Weights of a small GPT-style language model, trained from scratch on English Wikipedia: rotary positions.
MLP neurons of a small language model. Each row is named by its layer, matrix (up: input weights) and neuron, and shows model dimensions 32-159. Each number is 500 + 40 x the weight over its row's rms, rounded and kept within 0 to 999. Numbers have three digits each.
After each neuron's rows, "fires on" lists the tokens most often at its 100 highest values on Wikipedia text that the model never trained on.

L4.up104:490507554444515525416477491499506477553509506479497479530535430556500490486497418517489470450419492485463640522518503403527529494463550500479486473519517515549461576488518582547558481505489446548550513580512543476469511491469437469477527521472519483509449484508469500508517490487510493526464480445563524466577542505465538517533483499413466518503455595500496395526582477473455596491561
fires on: "Di", "im", "mi", "it", "ay", "ion"

L4.up118:547446495431481464522573491505521550431471489471480516499535487470446443481422550509487485456513504457467453468478532499518427514583485542565459517552462406577517472476566573473546538521483446516462534474565449543592416463504519520542448457532570501490530492464538472515455501483498481506550491493525525406492448578577468436511484541429526506516542564485423483515494474507521519540528
fires on: "le", "pro", "oll", "ra", "used "

L4.up680:512530586527456462488467519479500467497512560498473450545556521567486378439503536410461474498517513493526491509540581458504482467515537461546461497470519491502524449506464524520495506574460444455495487457545559486506533518539547469477482516447492492512476376492524501537490509453573466492473488518576527535575472528490530496542519463454514449522491448519485455501503492500514514451512
fires on: "h", "o", "Bo", "Min", "bo", "g"

L4.up357:464489508495467463563533491495511433554508480487464516439484446528508523505490455557482484523432513480493547550430546579443462541527461481493520447545506528577581511471524455492533472466438458527487528461467535547519564482535536491495481514473514524505516568484474553564525549482526537481491478506587437576471587500517521509509491458466512486507553479497539399489577602505513474489495
fires on: "qu", "ach", "193", "ap", "T", "ended "

L4.up447:531499553531561537489555601564489505483465522507503520542492508493491448412462457481494516517482500442450498525453543474530488562420445464479528513497431452503431529496562547439511510487519465603496497496450531494504477469474452538493514493469456583521510516544500468501531508413499450538488492424511442522407531597561513473556419525528450597509491516536487455450559506487548542540458
fires on: "film ", "— ", "star", "Awards ", "ust"

L4.up816:511565436565539488532578417524514489517461496466480502437512443593515536549497513545478456504457533499489521595463469511562517575645514493543432502434445537520464484545553500415551463546461423522551504447486499463472444439502420511535529493577464502561521524513546505491438550518496520453534474526459544524514503533479469471535513509531482531444480448495404498516553506477529404451500
fires on: "es", "ents", "les", "ins"

L4.up479:447458469481453493524414558586543456511489508455452499503487520507501464530522546537469591491518478504446519506537453542503534457461534552503497486437494565510491522465450535435546511542594445538526475490467495526516506531527462498460510455532471456490502506510475525490506468478458531473464497507483466527482509541515513517557487477528537521491481483508538487505501513463516459467418
fires on: "ess", "ext", "ing", "ing ", "s", "ings"

L4.up131:443501421513482513497538509497521460485420502474487511467486547496534464594568520487485550528494477510506509464459558545526529569500541464512527576533492550446514426496528488529573479574491512489595502487534537563464534481516469544498483516561477482494478467465467510438539527520432521498554540427557511414497461512431551547496459551521510455523489438460491470510548487469505542542493
fires on: "ers", "ly", "le", "igg", "high", "ul"

L4.up776:561532483442538478520425498485535580512558509452483483501436433540561471559520566417398513524539458457472574439498449563490431490498499478459487436540574508524520443505533480447571559480444427439512568502419480498513467553519507528487481534427587449569492503475483576517482455545526529549530574468558443475462494511474504474463458575463508467511440444478520487512456529499478484501487
fires on: "was ", "ag", "t", "at"

L4.up410:479556517495449471481499510580493459512465556536497513373389473472525508536448522497549426476557511507490491523512494476434569506457495469512523502541553481479501487535508491442450522530491518476437516502491465514533503527493586485512506523520528438561485513473458541588521465547461376484545523476560514538469533564465558504504482507516473466507506540492535611532545430536535488507485
fires on: "ong ", "ain", "ou", "ay", "star", "L"

L4.up260:543547479543456493459526509531532497515465479536438463479527498466439560517526450521440473578511554468505560471510530511553470461571489563511548582486512470520589538485511495482560588440528511491385519528503561494496473494551493601538491492497473529540519497452484468584513514542450432588538524476536516573539451502506539559547425537424476486464488454474464538549508412460527511467522
fires on: "ab", "de", ": ", "v", "of "

L4.up124:422523496517515552490429523565558402556408525558562463530499501487530477403483480500447497465482453446559512426474476541475473483485526480469450549524437544490553509467522483472523493560479463491466490466494482503541545475555490511479474496509466550476508475541494515501513533526514489518502486546478521538537495533542424518537443504521538509581504540495590499414519518553409467495543
fires on: ".", "s", "als", "\""

L4.up630:515496579479481479583508469493516561494484479538507476537509495431543579449456530556503490500483446462431464557531484453447438528534500490540428501552563505533489465455525433512442527445476444465443442485562486507447446535499536534443494491484502524495472498459540499534491417389500448449477477496504552550530423488533499500499499514541489452545512482407513508481558454494454461590569
fires on: "New ", "un", "stitu", "um", "ump", "al "

L4.up692:539556529515467521498473495551504503502520401484404496494450538531538600487499531508546479434562508484458491557445538488493507511451511536472498467483458487444489493567528504467441483498492473506518501578502475460463447538539479565481561448451485506521527478563410432510477511541493409513579510546467471547554446541490479512492506540556523479476500444465552497526478508495505523418412
fires on: "Ar", "-", "ou", "cou", "Res", "don"

L4.up321:507542476565558471466571519475519474490491527530479448558496481538485463438461458534492442471548503558549475528535525552483497462506483478563433493495448507482514532539458518535478448502485551463502488503471522448520511518509514445499549487529477541484437497419491519547470481459565468509644476482524499454484532544472454498534481538512466460495528476450461451459530573509546527463452
fires on: "ant", "az", "Grand ", "fl", "ost", "ag"

L4.up469:536553512555503487497431549516552536552534443413492489494425563553516574546493532481499472482515492482490524495472561564463467455524520478466494479491549414507500467541437525479453526497594537543501471513569503484507502466465586524482504513537483532449497467484536546483462496591561505560561476519448581463537561482470523537552457478515473534461535532477503509474471485569535474479515
fires on: "/", "bl", "north", "east ", "months "

L4.up164:495500512459531540500434532460509511485500497500483541509536485516532451479521553483437503474473501500546533521503467522473466480580499508536453542521512565511503467527475513493479569466569538542524530392449423459565522544475484436545483530558477514449394519501481513537527487541525512541560474459483488524530508532508479504475561436497548442481547476479506532505478514430549534518424
fires on: "olu", "sp", "struc", "plic", "inc", "popul"

L4.up784:522508507535487530587501520473474509502533471457527455562481475549476499495526505536449433459497463537517586508548518513495522509523518517572507560492527486559524448454428537487523487539529429443539524505467465482489561482486480533442520504566496531502544491527519482482469493494539492500527516548437489474531467614579548550528563444523521551571515397529443466447504489463396524449536
fires on: "sk", "str", "g", "pol"

L4.up732:671461463542535535477483486448499492481504555484603510480502531544512520509576540495490469448496538428518445532529501485560553527523510455497501494516475527550565516466483538496492492545506467557527490519488474427515546523469461537493529454465505524517543521474421475468505501545463421529442464515459543410502516527501521468453449531428496503513523509451531445422487491486485464488571
fires on: "at ", "in ", "aw", "on ", "by ", "ach "

L4.up61:488464522415495448540525540528471510472535550461503465515554606504576545472463531440503524503570501427512467541478466459498537553534592497576505475534582539509517462439422485501486509504538504543525472497552571468514549475515469418472496570454443516450510600509552531508524446556481485373466473497498507508468534547560463489464465511480483502510455456539495538520506466515497479477502
fires on: "ib", "ati", "b", "amb", "ou"

L4.up416:517446483466518478453541475511494473432485474488471528513521517479495506475538486565521539426482469493457497534518538518459531444473581497525504501539542543469521475552478487501552461492530522487476420446464458438496494503516474473533451527486463510504443497459440470474465496501452502434414519518467529454520481567475556455488479492432528434523440525497538564556461528478487504566553
fires on: "th", "it", "op", "reg", "cent", "h"

L4.up293:527523486497528530526512448486521507526533459532482407574513492512500534563496470510540466495503437493560508506492509464509488507530495470527540540528474463559501499555372506501497479481394481464525482550464564475495491551477419557466551468416504533535499542492527451541453487544476419518488460540503470498468507548542441502473501468459435545552566507523523566416501515471519442479490
fires on: "(", "ol", "not ", ": ", "og"

L4.up389:441496528482514523520502485481531475531425516483507495491542486567406460481484541476463508577468478548506504622511529476572505545493512454492555482560478539581534478455523518549484575501533445489482520542471500547554500579503461516515499503531481497536436505566599536521503481423430533477496508551445541508567580506472591483412535472460498484531535476520487531559507516456617508526507
fires on: "ed ", "ed", "by ", "an ", ": ", "ishop "

L4.up463:468478504516487564456515564503556530611577480488552526439529528506509459532563476559422536424455528481539538490516503474463509551504541499511475484492574512494502503551504517537474578532499489478545455441581495498518528573433570548495477521480486502499533446489544533502442485589580493443445473466560521465489496441509475539531538492437594474429491542457501479555537454534530476472519
fires on: "en", "6", "men", "over", ", ", "amp"

L4.up725:575524548494494507399489492565543471472559431514480585481579524457567496490567546506496452469455478469508494508432523442468541505504403509545537563522534570548476446525545514475503554479500541556491555427470600502477514465518482457515476483525513519520455513487511548540522479573489551475533563556503555501422559549517463541493544484505505509529552478457471556500519575534472509515467
fires on: ", ", "\n  ", "\n\n", "\n"

L4.up592:508530511483483473538489504567510463526529533514497512461511458519522545564441502586453503543530479503501574535535496585475523496575506531495542546494556444477512493534494336516478417552475490463498539514564510507566477468507489502506472490559498460514533503464486565553491500548534506490533486473458517536530459520540576492609508508416492507472521490540437465471539466492505473487476
fires on: "1", "L", "A ", "fron", "ou", "CA"

L4.up325:464552492506476464471547543495464404466548554457457527509479432481535557530499542556478456482432528521440559526438534553553434511454507445525502535436448467539464529431448480591514513458558532498503536601534509557463514499506574539515552522499531433456482486543540511541428549557504501496489550500508499475496494518485495464583506510397496461465439535458397534445487519530479462570466
fires on: "pl", "ear", ".", "est", "Ar", "202"